From a checkpoint of a small transformer trained on Wikipedia.
Size: 5 heads of 64, MLP 832 SwiGLU, vocabulary 32768.
Training: a variant of Muon for these matrices, 1361M tokens, 14476 steps.
MLP neurons of a small language model. Each row is named by its layer, matrix (gate and up: input weights) and neuron, and shows model dimensions 0-159. Each number is 500 + 50 x the weight over its row's rms, rounded and kept within 0 to 999. Numbers have three digits each. A neuron's up and down rows have the sign that makes its largest values positive.
A block is one neuron, or neurons of one layer that tend to fire together. After each block is what it responds to, as a language model described it from the Wikipedia text at the highest values.

L9.gate205:565470520408461428537433500488480511495570509511483483486557417527388551480462506462447501552545451552540560442464541449569493574459516502496449481514585479504524446501593524474438558466518522359486447412569466463575492563453496410499479407355519429560503528466490487528464468587529480505541462570392461593461531569494459490476495484509481457504531469518515501477599563516499450488545399583524592493553487512618505519469528491486523465487531517528499533462543566500561566534471518
L9.up205:493508524591511438550460556481460500451510468521560457485514476528514446457458499512588537547538627473504498427491532495582448545537460457568563586482531511538439428540513499613561529472489516583463563509430584525555470357471501449485471511524468553435510547485557561536608452428475426505513491485499458453568556515465527451448467371454551473546490435475496475431453427531423477512559541563519473437481566532457473449455502490501476499530508476467604494522471542509517498493579504
L9.gate276:546593503483525565529619555514462497607510580471494408405451449495431509485450507505499508533556518543562534570489500497528594527558586400474487569468495503466436553451495414463539409465408500456540471503469501538576597546452512450515440511508457435446524514512474498542547465582456509498517472442512469455514569539460567523492524507553478466544443457514396475531450505444400468563564490483532450387501437482480492553456513462442528510464454515459446515516476443491483488545536429
L9.up276:559514455541525470423519558482493513544479527578539512557491436540477543533446519498489489514478510518511414438471512516514500561550503507547463406568505486506537470572512501489476448455522510514519437484513463545479506613522479455510471463445500452527463480441586475487546504490480485486478513479536529503517500480567589492480538464498589527445523463504515499438488362520481489489484442532511484464543520479414508449485540491499472454473503381487512501448577479505473478546514503
L9.gate388:491480550580560549555511492530484562398498516428500495519523516593429415528429524385428491502513479457473493494470533517535467549474454452487542506481540545562573519412486532459479498511430443481542403428469486594583486442490532426519443426530524464460509590423442460604521517495559555516500594511442450453546588494469454506594366597553507542491489503528497574551559590579448470489433476506583516530587524490513548457501519555620484486503440476518420423482489471466521524494534539
L9.up388:468468494521438506539407552424476551484555514570474546503441426472516533446546450437501453510480506472535667498479418516563472523575550490413409501545508459529498448461487454517559507524540414476459489483448518521504455540515487609546432443423534477394598557528391517447394497522490418433544476459553495511495506529468520523566448504459388559521583522447549536467532463571581469506546478429541568511559465464421442515588497539539624417478482468443569535498401470557464511477511514
L9.gate806:486564518475504529534493530410466556453479500606528478530551492450554586410487451545473513603467516539411484554491492497461448504509480550506553519525422499482581418445542399559489427440560489554505429516545549556535632490371518500512463495501506551460451530475472510451518448540476532599488434492489468473398507556475576441533418515521604517495476516539531522543459582583594461463544597539488538500553467569500660497586524468497416487547577486561506553442491581509561477470559434
L9.up806:445479465429476479539468458528419532566491547501511520461487476475444505464565486520536488453482396485440516586436434437471476546469495524542558465425518494468377478452560377458544421343519457591430478459431564426505431493424468494533427479540567525585444540527447445478505495528453582523465517527501538547482450553537585506527555528430547446440507447447499528488575522469557511477506494557529516473535538519532448531389433472500517490479450453478484452472432458561525566535523483
Description: Possessive and article determiners. Determiners opening a noun phrase, chiefly possessives like his, its, their, 's, plus French La/la starting titles such as La vestale.

L7.gate348:557447540488459486519515507501527516531536526579521474481560475441509481493504537525494499481500511438560383529493557468518555483571479434551463472522427460490439520460411497542449503448551464466514503549510526452557524551498441546542535534463429426509523514390562472539525486441547486467632591601587483508552385501482467495518562555522426576516423468544507467485560481559481497555467520434490538437525519520509503566500469477544489581531497430422542454497492477553566519528520439
L7.up348:530454456456480480539524495472543525505518543539485553541444492494563479432471433591509500474448482375437419375493487491441530465505501524462509418464542524479478473461494387503485578444483474478517548527538365558480518506539515411593522438415463505472418525480466477539579474477440477517488478487515454392443466437458497477500496504487368577547515458579515477452593511381441478483500516502460449512555444476442527569477539554492508438512512579514484492448446510568550520593502443
L7.gate506:420516465569502604446514513521479422483450446514500361496482520481481502457492411483453564543449558554478447564490463434499506503518496488474447445395533540550520385546512581507424544461481465584467469449434442563438490511513458390479519454462565534434445447532523492521490476470475399534522420557512373442429532524523576556586445554440467488509393437567458493494519540568508490516483548532506524556509428456466470512465523512472541481513466542501467497449412503572544607483536598
L7.up506:479507469528590517513531456551480424580488539491549507514406436536442608458532548501398500553406575488505497532468446578534425465565584400462523493486505473502458465513488580533538506553571521467438388454483454449380483516453509503493505381418499455560472476463471474514532579494439409501578514518466446476507533509541527480443445495494467552498462531519459517513603549466501474492469551393471485497544548386536561593497545545639443540487559571481452458505527434596504512472570477
Description: Prepositions after verbs. Prepositions right after a verb or noun, completing phrases of movement, attendance or belonging, such as go to bed, thrown out of, director of.

L5.gate69:537483425553477448499540520516443590526386510593438498440524459517466492488468502486477488567408517451429480510449544501402530560569489534390437535439449473496484479554559473586548486483547470472505462533554441550454496499555513504429505537449494565439470413497452477567491524429511469534485441537564495469526445484439506505487547496422624511522441450610432438460470610536502495470449491570472466560524494482523410539478556498542536516569429573474514559563486396648493548531475555
L5.up69:508477540438474498469458529465507490533506569491466531495545457434584489475501489501425614579532536562517536592522517523481459487555476601486496473513464499506507577504542540447480580473614441491474530483562537466498531524482472470511466552477452402503461496498519491425418441458474508471604549647458532393462526441585583506589435384519480473472534525506594484397454586476565462476582474473525533532510549513520486476547486476501549490534485508575501487426491555549460449563516512
L5.gate95:535559505560502471546538505562512432491516484508456544412490483414564520565515491486475480548419503477521414527491525509560565404544506484452421478424530591484493446452507508504557354508652465531387500508463576528446478425535533564498502430449548500567497481567401497515448536501441594552622521509510510512494514530479564536620441519409452461592500447458543415491474563572599441489501515444504484469524452498493539603618531503552458547534514501466560497454419442546493590436525492
L5.up95:538472461556504584514513586534449426509505538486493507543493554446455514517480470447476526522465405422518516560578452500493546528573507497611486488458455591420510517491480473473531424528513462521498525473437558524401480511508508473497510518528448530425493500523554547596516494555504510576472407435590446577537484502506438482447443506471473549633452518426522449530405584540406499463551464379495594597473488468598491509521424376506424519517450552506409484569437504503478428444586589
L5.gate207:472462362549583377496492425526454482483535481578414586498514494424604468531496536551439477611457498508559467511552471537402529483534436478450476580477458455519485572497550526485492523533503555490492364532441432546512512510491500474471516583495578568466548568523443405484509486507434482558541544445531420498503434450520418493567339462489571554578522525494599411463471463528609608532584504564503510513520496448459514564447521523486519513443509503413387444481422506499557557466580552
L5.up207:488462465498481452411350505474586393472445586470472484456517494540545536476472545496478485463544541476554513474512530499563524495540407447509549448528487353538473513580580466445549535541444496537563515538505551458444529525411609544469476542529532459474590554438495462557448575478520502507446557519511501530555540472592445485470464471474475500585501509487504498503463511477445508514520495507529466519436479429490359570576406573534406417584464502541450451474483443523469484498672576
L5.gate362:446478454554520575533514518451477455474447492511474462533559491492437465550485532495536493494511548471529483434530448480513492422503425438483466461446500431534457465485548453551584441399498436442565539476406608542447478448533461480521487352471502434537479511464548457558404548501512476549539484500521468551526454479525357573476455503432516529499546528499446502505484475536521526516509462569473535537505528511510551555473507464472387551548467401488396457431427540503427604504469507
L5.up362:509487509468438546505470457530492470479618450472534524553426491476500446471421578463411583455441487613457463475498548495502488526423421532578454603586438505527522458528445540432475482522454518584403543561550452543530561587451498486496444506395544458535456543446425555500586437508525415475583463586536558536492529554445574545485492533634527464528504453462466590494452493549507482505469409574565473478479511499555535521603543485527465507483507490525526466560545529427443462531423485
L5.gate377:518550484505516513447464490473504415492494461446482414564418552489466524508565541510497382530439573513539551518511568399561406504520444510517524466493615571557510520526616541530481499558454428507554549375430585506487566520420451568505570492469518498471576468496493445474557448462537468587539439458520570474573575558544506511499451527478495413576444525518512430414475578416481521399551548514468553574514533547542500522594494470453513458454540368508446582423456482463530438557504534
L5.up377:549518499429406512426507564492494485546458515529420498407507382514573448486526522485426488501468552421504570538502464507448414439457566488435429430515468413470648488508500522548533531530496469435501463513462504430564528531544419488512482515562513496381492402450437561593514589523511397578465577471429472423482577542488426471477527449464525453466517460460492478527497440535509582559548516566512451524537613433532418561487622483481533506548460534554551432444501445554574468471442421
L5.gate406:432531470500480562531556474477518397519466485447585402542593483407483473408507388615395550512540514541541425529443452461487484512509563500528453414547632498411579472585515569556475500589390523502458486518552443492538553478460560487522529414381509400538493393426500490432586465478415504467455487488559437413459539542523555545535464446466541521473513419470499498477542526493579486559518474537482446482481411526543447548454512493437460549591502481503458504568422494501537462474577526
L5.up406:582481503466425555527477510547580595482544463512515451563583495464481485447531481552490490455500563518539547487448387518458508539535429535533454433517498434497501510497589436476427521424580535534456446459526548505481532505385488556463456490487594546601513495528448431542455503517457493562482540475564469536473603472509509544493558509382454409495452525536411488496473473595544544548590455523541549538493580488583514438472538527608466480469439493562479510498429561522546441511475455
L5.gate610:493550561429514518511454477469504476456454447520482475492544515482477432479496644508409491573496566507531471577536550533445436455446407507513443493479512420522439522515563530524479567481495589528473476590534398413498494447507495466543519414493539606421583512512426415495439591507509540618535543508549471484462474474513519525523464438519512531515467448554442520518417563454518577541493473428617491476528556539493531589588511422375523578535537435506453525522522539494494432480597470
L5.up610:461533508538454526417463526462495475527411465490469464522433492578519615550494448520461423497524534496485431528435504467512517530530486470528518525488565466519533512437582506575493463570471402534441566478477503458515484489468523501489591508441418503447517421479489427573555532405447449484526478498444496453483509562383560364489502543451444470491534496461546423486507565396534413627417431584583491564475532549520517536500579454391505441575551552459477545498494518526490574534477615
L5.gate740:424550453523541513519494476507529493470466587516516511487513400494491446517568519499490558482498585511524551486512464487510527487546453543501465473572466523487543455531464412464504411431589482498546463465506555529481522522448412486546402550465480468574509510511451526507467590502532483510565448520481548545486475505438510513473518449449621491463391488510508591588460434540463593466513472533639456500592467454495427498421519432527459492585600403503513466479385506506510584440444536
L5.up740:516457503454465524568521461436549465458416459493462481475500525459566438462547559504444563489455516481530343490520468445469510480467486425432489480479484502557496470479517516507544491596545600589439525434523577574520497474488483552507482382373506499471448484425573524435504550530496443562487526462522455589502524511511596495584520491495492500512503445498552474461509461428625464595464444575524471565483484561453549518466628399567521522486478590475491657437463535466389506444525548
Description: Predicate before noun phrase. Verbs and prepositions that introduce an upcoming noun phrase, strongest on "was/is" after a biography's (dates) parenthesis; also "promoted to", "takes on", "appointed as".

L9.gate145:599476528488461525429518457556445534483538529463546486510595452502459513544479531527509523402573516537522541517514443573469557492460443504519552626487577515409477435532507470524491479509439376470519513532494452482483536530484515562556498473624482484474438454427477498421551515512494514502464455455550584438361562528586528610533443483448573505600498474572407493552493489502468512521444533447455378577451535534568504453490492490505547485472498547507481549559493495518470479508455538
L9.up145:550508520470420530491536462539534404514612500486544498496462528452601497459495510512484564555501403480523455423531410452479535565527592576540466509476465458457596518462539484477436593537437524475524531564479480598499513533504611449557447626518538375494474507387526531450450488495499620550437381522546476430426410592485510497490544544462466538586469528402523459545504505478514537561421537494519456658503527481397512524448514458583372526528499533403479558502590463495464518550470535
L9.gate296:513477557486477518481521520487537506522467418495505512422591481451537565500476512499416569460499470439550488564444578532519512439529591489541461472526630499560525495438500462465563456477474532442551573571562445525584477493470464482594459478422532443500468475359429519443478481541445466427559493524539528442491620571503505539445563562601502491508470515514459365528536480552464501508490429535531510554497428579462474539506545461503481495534498504526553462449543569660422455484589467
L9.up296:426477489504582478455506492466546523518597562557549405516590484565449548438418542470476563569526453418472410524524491527476473505532490541453563449583487456534565461569466468437521579539473463470488503493407549466475528534463541545529502447446507467441491459406584429477553582482482468509496530499514473492453453451434392519494532435461508495498555471517552502576553570503555474497582497513449532486598533482511450453557453528463475519453547505579421545528506520492501557459468448
L9.gate615:452456563478526442546620529479469509489435443556478464527450448523494503483632417482447506450516478447522560528507539542461520558506487520508475465544492558491500570408464527473472537551599565546491497410557508462531410475583555430427513502489516468432474457553547539489544536508501509432521500405530473540476448583453619469464516628452517531483477424543522505505500548497486465515544467469540463607489528556501523445446484546499524484490464474473552584511511584518501446467452450
L9.up615:410525536456488533557489475487514495518513503585624474490540463456535564495481466473515517528504445517537515457478494522378523513447514527476438600548497486491530525498509564480436359509420497510459610393527355545530504565508501503479474544445502455529404492568569533507478472536432535444454523616473566490511427609507513490485524389534604533471480533421518454553490507551493501436481485472511459474501482424543493497558501409456481554502430503480496565500461481478562470537487475
L9.gate710:523533444547457477505580431564453403500500459482557567512472591545497542414433464535517473445535437502430437551455558522582605480455441393492486498642516526436455507462452504488536497456463534484513510540523502626487563604500530374622506536556554406521518491542472528447538546536411435421452503492441456517479452502444536553487542527494545573502464475499477540547430548468407518484438571484501494476468547594525462495508446478514397471555528488483510499558459501515403559574508482
L9.up710:443455522564432565455595408580473469401557524426623489509576529430571404463543462480543551513514482455495522534461455511456472617418532520461527495418511495493477563472508439536491482437439577551464467479592475463439469566525479492557562487439468455544483528476469543456431554513515502469529563480500550559459499542591536474517571495474407472496460486422413425457520471510408443476439555424549397574481547491474449484424531424556545411534529488512559594446516506495437505513516552
Description: Definitional "is" in openings. The copula "is" or "was" right after an article's subject in Wikipedia lead sentences, as in "The Coogee Hotel is a…" or "(born 1932) is a…"; weaker on digits and words mid-phrase.

L5.gate118:535526468498514510484539557413489496602484488418529467503482484492545529465442397469459509481465499469475452524506489460579470528442507473380470549563586496505448520432579582558545500464492449578550478495384513460570615486482407492578509445475522513545579527513551426454501499508605515503538504483465469439512534485567575476477437431437469512467459478457549515520459571523534486431466473425562558611520533531475437517529588517533463524522575498438557401568497428495514591449512388
L5.up118:581455422493601547571500478547528569476539463424467538516518508467481523558514457476442412508486518496536535491461470496518536500522506427548517548432434452452559491480499494477581471531416568569495563429489571532553496568574601619573544498518457428552545549468555556540407480514565501583540512550486397472490619452554553499445438523543491397489485455432483525473495484511487492503537426485533537522534503540499488557493477472480444579473326566482578544540462493552480451538437492
L5.gate131:421571471538482556552540516514491548507526561456516473419464524485480517461555535578572547439485467482562531532489420576469479535471479565530457548658583545568455406500533540574525477459480531510513511487554531413471479505585503397525510478526520525500539485575475472524429504491493466448508538470619358585494498513550521554497484544509446600484507538566477500494503539517533467460509504459536549521466460523502489524378488508527490573551549508586578462452478479454503447515396487
L5.up131:508482422491517487470495436495394551480490468500528499418499417587595526492456611539433495524509482475469551609493508474494522571540538543529516489552588457466562539438537445508457433520503529532441436437555517451602592538471549501512493447516497493484549610530513460592555597495513467507521480537529523576519470558588494390582435511405570557447471486552501398447535593586558487504452510422507548555523433474490502463529482485532524488609544552508537599456491524504416556455522545
L5.gate209:429568495520477565544504432598521554568498532573439490413454575441486528500557493539430470454541444398557559534489446464543468483498536493409444466436597515488541400505514434553509487530382423466570527559464485453516581398424382516527453479526476488496498456528553434473486583453545455535496477465432466604488535565549523480536509503462447439531439509577456378470584550419551453462459481409483582483546469474450524570493488425563480497551467537495532483521448364461543432561560545
L5.up209:475497493454541588444582557434498427476543470472520611537514432493494526570502465431533476590469447529374454547556465558473494529513457507538516598608457580526513487538423490488594431482532471514420528426499474417535481509486633469472496520406465469496553485489491505522463425556549435553505521457536545452449517508487515497468532502497532443556500449534455595574408522452529530493575464479497516526449428504429470554503619543560534478534539526452470524663486443435451437468487562
L5.gate405:450548466526442451450480426502521428467464530501575513500509493482508540504438434502410480503528580491517401480493534569510556506510449470435552439486512525432396412427632411548552507509527392538577454535473398408426505440572418503525513468524563434516534546624527522548529447384498544457544499443537532530507419480513499530529417595498479487474522531534525503459517463629526543548500471518566546460570578552502509522451534504541571516525457519361502528492442468559610578521522508
L5.up405:463398516516376558486510535492422364522534428472478676468439557509479528403440560508509494507518386493490473497524515521539566464555550438473551521428492482529469500376563448529488492551540398472508563522459506420452510511493523571507500520533426517433428487476495515489514507505507510469541614573555479431562494537527545542490519519519557426527469601439506397516508582556502558525450561510498513524572572593454469511460550490379449452496459515542476446494490545500540461441611464
L5.gate457:430515566476463549422524512536523457544549430521520481509557497521435520503482534427410482518467455440506586441545526526468528557496471432509572434417423495507482449525468419505530579562574547510389522425470515518515483494441543600500524452480510504487521601485545534552511524454471528513549486438476543513513458510541478468549534445544481561486377425555495525592375528481567545558499476554498615539492432509432501560521524493569462505613393476467473488541481546613510599490462443
L5.up457:555542529462570551501495511565498500471507480482484508535554460399630537456493489440455539469468497378496419493584486507517509471523488500469487504478535389437483509454411523525459461454495583562423485552584611412490551361512564504621507463460551506568523470562541451502476524489524453466544487468481482569505523499408569541441509525481568434551469456449445469496446517573436419545582516434521566465570483544481570493449521523466550468486479463380533527457499482503521582373475488
L5.gate545:433522550545551567563513557416522448524461500542470503529529504542529542560524374467484479393528522439466503559525521530516501472474469488514568431513471522501497445497579528618575492493526428539512516561493567511444517425490458474461465518422471471492569482453533435458480487495656570513499553431474485587460473527498510497511491530480486568578500479574461535451509600460587554471563505477508524557500453491583517537482556470601525587554469442436462552481434554616575488528460500
L5.up545:472492485516446569557458509503550477494419519463502530449517488585403382531519563377452448651549435460588549543563521498552515483487475510453522462478456442462506416437558462523543483496447482456508527501547471521432521461571498531609454467491536508575524520461532497434437526487578518484528439541511461468384502583551469408424556526475593507471643454560479457575467514481568570442554467463511511512501489546518545527519437524565454521552424533565562594453449553512455544561435434
L5.gate701:464490506458549508557551484493505494501477518537486524544531501521457517479437420570522587470585533444611455486609435480458416525476440437467421554447498426509564442496497441502521514619549507504397492500498386467504539520619494503493475497502464500568464497390506422518543480491455523599579587582551541480407571531527485415466509481404494456507496517600477486498519531566479564539468473551571560561492526513462423527446520596440449446522497442448462455453463544577475500547512484
L5.up701:429453447501563514438368529507465497520436488542437542573481496488378519567448463450446389514532530447487528510567422458445511519492515475450550473396461454534510549511532535485485544536525609495470517543407464417453539429497420518553597551514455395379481530553494486483461457517551402513460515551494464523543499548496510529375466447559434466525535600526448423524476617427585515490510411450483506423507432450511461583504512413479547457498485566489491555555507514519623454483526423
L5.gate786:442478457598453566510545473514470437528465516539523504429537501548508463476382464556480486542592511450476580616475509404470496470506498461517449543440455463441537506435535489467501527551490479484456512429419513464523527532505469402509448521472447516537499471476441560497547587528554493511571544506380496541580471506466513492413455482437500534534452524484491421537514485489559558486464492470570522574567513456557513548497475499466553512569556419527443540463476486572563460555448520
L5.up786:400473503449510464475550536426533528489459492556523545561453525499497455473423519514460493535549593513425549504464489446442511476453569541480514552528519492527464486485484465438516455587507458522594558488487581513471502479474528374479547472549524473502424570552495516510494554463555555511543418440555525476395444545556443540476417511486509592519505494497607512427588535456475546512377499498471581526522447469523521522460475576501439552565461546418475503461492417523447516511598555
Description: Person possessives and actions. Possessive 's after a person noun (the girl's, Ria's, manager's), plus his/their and verbs right after a person subject (He died, decided).

L9.gate50:438467482503521366452612510581458515482471500463539523549599554424488516552484484451529456472482515472503439507384544439536575509489472489460556499578362347521577527561537437505559510579576570546495551503586549439537508533550471493456548495500490505467428508445382456574608545478491436455592578444513625578474479532451592339454585507518520475556426445484441482469561455518493468487505605521558485395468441558558421494462418492440559467496498436527518544558532482457522491525562485
L9.up50:460512435468483541501506440499561498528530492535430446561498555480510538502545477456457545533581361477555512546497580466498491473411580577495519551458545487523444364510518436468498486577530524475497522537526615549554518484606461444473423490538439466533495508540520441454473560560485496483451577485574518444512545519548291530480490511483533575525517504527420596553514472464464516469537460558531428469442485498622483514557479471481567474481516576489516502474440485571606464464517471
L9.gate505:459470415551590468536431518430608455424418501551490387567510452502481480541498537529523535510532590485585490555477479507487547459443484533454568465471617437512444520583473505512474454436414516474554550498545490530509498504569493468412474512445386592480592558526411516487541536483577402475543517534614580485567499512457489464574559500441512593461569523572458496534411449452447556555569523550529486466506513553466495527517499514461465535552529479534472471431435467451547509578560586
L9.up505:476497475520565424495631470528455585513487596475564420507461429577424549432509416515476576550404513474518454509436468550474413486484515451454428492501521421497582370587503499463443525571541494447583522425507477579477408519476379502459462513477492406498358448598459573444435509481449539484520523504552512530520564553508514431458566580413464589561532483552472417482498464663582531514506539479473440513502390458552448481469452538511448475544515522445557492481458522508470430492458489
L9.gate534:442504459557641474524515523508469497468497680491544465556534576530572466438577452606580553408389543504576503615442496504536494464586455431518517482497523470595474491555423426548407522448463466554382489453525528643487415446509501531433521560517546452486544471443490484583567555413519551495454509494558546507526530407462550483486484465493493500551474537483501496460506428487434503565446467418508410505507448500601446472394507465521562506554497471495434564530461419452449433570481555
L9.up534:488521438565496462505571507539503607502484424399540328448476479440494506538538550405515499472539576509538477462409549475502523490581541391541579497489506557484511466479441490620389548549519496363449511563430543458514493557574463494428447521391505555475570460464597467458568527480453485593568474496550440458624425415483512485493448477536482527567486519414478506526520435472602505514478525502497431424494542555494434480467571455474516571438493474504497595461458518493451451595547525
L9.gate825:466468440501452434586555487458420584436519602577574431445462492467488527448578486456519566456439528458500508408465496575394463480528509483441468505510517554453454409551494368532486493546507460540480541520607578524493538529527466560455471457528573543480441507530436483531508465519503520487494564551561487485503426548571577479560439492552421583525467466476586481442471429557548483564460484464541537437582444589500445512508488423463501456458520419391525574544503518504497497540469462
L9.up825:556477527562449462478452532501522501568499471554478511611459456483561590589474536534549483499542480522461457611468543512443495443449508512510472443493566496553522504539486518419523512558406547474569539478544545586420513444533455608457461530472453459508543468554487570536566555519416445624509535535532487503484566441507589448468542533504553454526561457479421468570503425521487542494549496599514544542498517566496538520368553427380568539549542444603431492447437493480536475585502421
Description: Phrase-closing head nouns. Nouns or participles that complete a phrase just before punctuation or a preposition, often after a number, as in 2 hours, per year, into place.

L5.gate30:484510455496596509468552530461466386520538475469491468473511430490556455487564529525431466458561574450407574552516482488527444575526525496529448459447491450521503518564415387515507501501483557528366489455482520505343404480506569516468438472464419650493525510520418391506426445561522491481486567586497489561433536422521508343577561449461563494511460527560464532534452632536452519562540545572451533538472510449516512495502518417476516501465435496446432377520468465485448467528500505
L5.up30:572485581464486438600473452535490533431612527416543415488564487432509534485502513524509617502452533558515476504473511435481482545453508530487564507447406583516476417462553562544433497499508486481406506532586516482418553502501534498479441457466555481540480452475463524403509341401568583513541472567524474456446552397459420533425513556442588529599503494477540559541575549524460566531559577532419519477500563498620561542469513550519558469480475499534526472449485526538570505439536480
L5.gate105:498513502364524463579485527574546514458535573509431451501474510491545444455461537438444375491475417518473475444448611494477557405457483454576463541499526521408521541534585464549484493465502552555520520475521518535450555496503479510583538492508537494489570438469513492458524478488535541560513461539588472546484583560497537578578558437601465454566564553496509493459482543486437481501529513498538415519460524537520452657564478479506500455451533505438440463615518536496510448518505520
L5.up105:555480539355488501474536537482513427489516499424563489549613592503468474516487542448555482443434499491526501496512548514452588451510490491606472561498485405399484471568576524490517469518562478573509523463556472599536564468447547462654470468467597515461522406533505495492568474481552421568517526432521500436472527523459546457535529464521421484499480522462458397563472506513464443389484519510471545510550465476567469524609480597522521502523483551429472586595425463529452525566537584
L5.gate106:535449543553544504484479497538418528515510574574479516564505456475499525519547452463429552495544528537588513535407450559442468514515427486557532505411536423482570479518499359531525371552453454554512506485520551497472563479485479535529420498457595540420531510518465481438553469437484489588509549428486467550545537391580496509493510517493493499524498484436451400526431471579513521547583515440483549515438436548509575545526607522507573403511540471495534533576387492585490483536507465
L5.up106:518489416506593550485472453508394489458480523475524563452520499559525500465547461452460638492457522403478501584426611501492441606448465548532475506540524465450465534465509481484546540532562527512493433520532463527493456585502527501571485506435558536443479433552507567457486518537542442492565492549518520590481499426472475430505518412444457470600404518538504375399407563526475486430522476529515501532520423518487506550484450487483550511509502547553507500533462538568581538542499463
L5.gate122:451488546483537569541461533504600508418521403540467460593577512540461545524448409486520647488490414529491488614420440520530440482534457514523573576433574481491576401494528522424521517490466501545485541502503481581528485488605562548480526482494420504496481598564488465391551483481528490525494578592452546587531479529506495494505498478493557481504462429488478529485454450544443564469456410514437499473526499460560477496546510495477442467514446488446401498482607504593531450465467469
L5.up122:407591536541546533520493514509478476542436513559471494451539535507518482504491554570455519545525524480555590575494538504488463487495407369603516490543552468485475424486484457490472587502497635485509468429468389488500599410491594511438458435448381515541573565487515494515528480572500625578451593474420462498528500508443429453507474483491515499514520566436396519515529560516548517511457433514456526463526451481522419468509518433486482518528458458498499496540446515547461411494555416
L5.gate143:504468593568523557457455463481528461563515501536439535478438410504394443442469560546434528452415556469476498526429513511465426427598487511584424485456515446580453500490527550490508498524512542450488501505482493401490456490478429409488565440566505467476486497536480508483439473525565537549443449548541539485397459505582544532466492502450482576493505443448502563372492460522528448472527458481462467447485442514489488546441467466467511500539498482480476584567456512555575499457499551
L5.up143:584519436575520529452546517546517415507564407481475534522484409578512428426552478517498496500445465508488477556507528498510539540548500370516439460492467464551538545526582501496489481522484441553485461495478546516572488540455451440608484573469580568410529426498495538449522543491491416432478491536578488533555449500531506524538480430510506475535529476481445559585478396431570464508480393532533474487424446466598577601518465584454462526525501523406448504555572524533536595477476508
L5.gate282:486521491503435537535549537437570627482444397400424474606508512497584517480465563578514540581539573520566510523492552419468459524497451472505474540464579454511543465657386521410561473420502499485502506378459559534382432525467489463438520423462488525449573588474423592480495494401565530495512509540441475449491529472530458492506507528556509456500501525573500416523473540589469492477442553447536535598530510550525537536531533514553470524510369496482485563422539433430421549490529510
L5.up282:445542493485542501573494572423566637526468505514448427484514554546538589544565601541455589521504519488515433562404527505484470581418526556514485522412496537489480433481490443473504514483423472505421486539577464512450599489434458517543547566527535507479536500425526427483457521382487441564467482551455515465505491524424455422515639520486539535468521467508499527554487413598466477463498451453475556562416484553485419498430485440525445466435490512509583533491517456512394489517550544
L5.gate790:481422533539537521548502451487565433520408486455487478590420405568507516477540555416529634545462500470478485525452447516551497540550506478439507511460536475476487405512472640434577510594533500445495538510481522463483490420561475474615393514456645507432542558476551478496532570540571490519464479498489488525532497493458498487571491508430490559507453498439463515472448450554667521381464420522451437459463546453445484467512528496558536472450455361441516479518527529486514480606543491
L5.up790:488462464546528507485539428477463564482413566518443544423578485449467375550565482504520445571536515463607538508493524581528561496538520429514614498519551559519568552568474557457428411459519449493531401406536583497489362554393543525480435496471500578585479486429504439524555504439493443567454435451600502472503480511541571453430567493500509529502513452542519522539475525526554465512552547552489422587579512496438521505495595550445547474511515508519563541467570467515510411481471438
L5.gate822:501536488616552576582498474516536474444484568477465526454478422532532483518575506529401490497519527582544406515493481414470559448507567450497498530439553520477524556457532537508551494556520509528396518481534547493486545523401481559510409402363463543419485354469569509530513530483625539514601520534493483505550413479531543431484482483511459553454528582548494552464583424584518412446518502549538555487505541532550580438502515510421470446455529484490485616479478547570551472557479504
L5.up822:575490507527474511504506534445519487536439583500529495578485409491576454484499491516537548502501494505548474554534581456550514516469464488572494510420489478429413454506528457448486475406449501582620523515619467496584533521556571592465486476574520562535583453488481491468431465507424564528585507397478381487527615554506539597531491468528515456549541546554476499476466499457496498542585478469571498449507497474539482435476523467489456492447505460492482525544539491483423587467501550
Description: Predictable phrase completions. Closing word of fixed phrases, mostly time and measure nouns like "years of age", "in length", "in turn", "critical acclaim".

L7.gate157:483483591574509461555518485505471568528497552470538476490524404507435522570512466494546480524582507504419468479490484541458492516527512573534485483584519490534500541480609536398505468449465516581470452468515478510500519495390466441523533487510515630537537569541514456524501517487416509601525362488470487452440460545421509398506491452484434533537452457535401536575518549391489551425479548476487536546480553426435495434517568478507497573564533403480509444386449489465493489496460481
L7.up157:466431471466533575473546553525434514524527489448483619443383488480455526367517465469487523605585464543549531543519506580465549473473462427554404520533472456549492456410541515529515593493526505424493544445465470403504459534513507525561473520405505553565515606574495480494504494479432534477475482602411545534437514557560463600480489517497441465462511475506467517496465492463543504508552595535567502509432517478482432492533518547516492498597509529534459446537570505552504517343491548
L7.gate705:482522599483532535470498488527463491471494531514524458540522492567337495528412488525605513516502448499463551540539409529490538558559577421491532422585447481484428443538546435536535527383426510483456529456530567477488433463413544513535427511497471475444571532529555527499481508462418426523418475517598577444504462553573508460437541492581434499519467536462476496472398581442524458476473550588541556494545512557494501503581567439520602539547529454527491485444454516448488496580460472
L7.up705:518498521515392467532592455486534594516574528505545480469364508522511449490485527448524503458533511480465536553547499498521584546455532464515433516492523495578576566410530565506465563506485508445419553473496548549498495480486501489558484568382490522465498517496533586466506560438452560453408470480579521555499491628523604574520504449527466563478560526468616526453422547409572411464504546399469561434401541542496556488375428541560511474449515535567540558452490499460489522502540523
Description: Indefinite articles, determiners. Indefinite articles a/an (also his, her, 's) starting a new noun phrase after prepositions or sentence starts, e.g. in a, to a bar, A leak.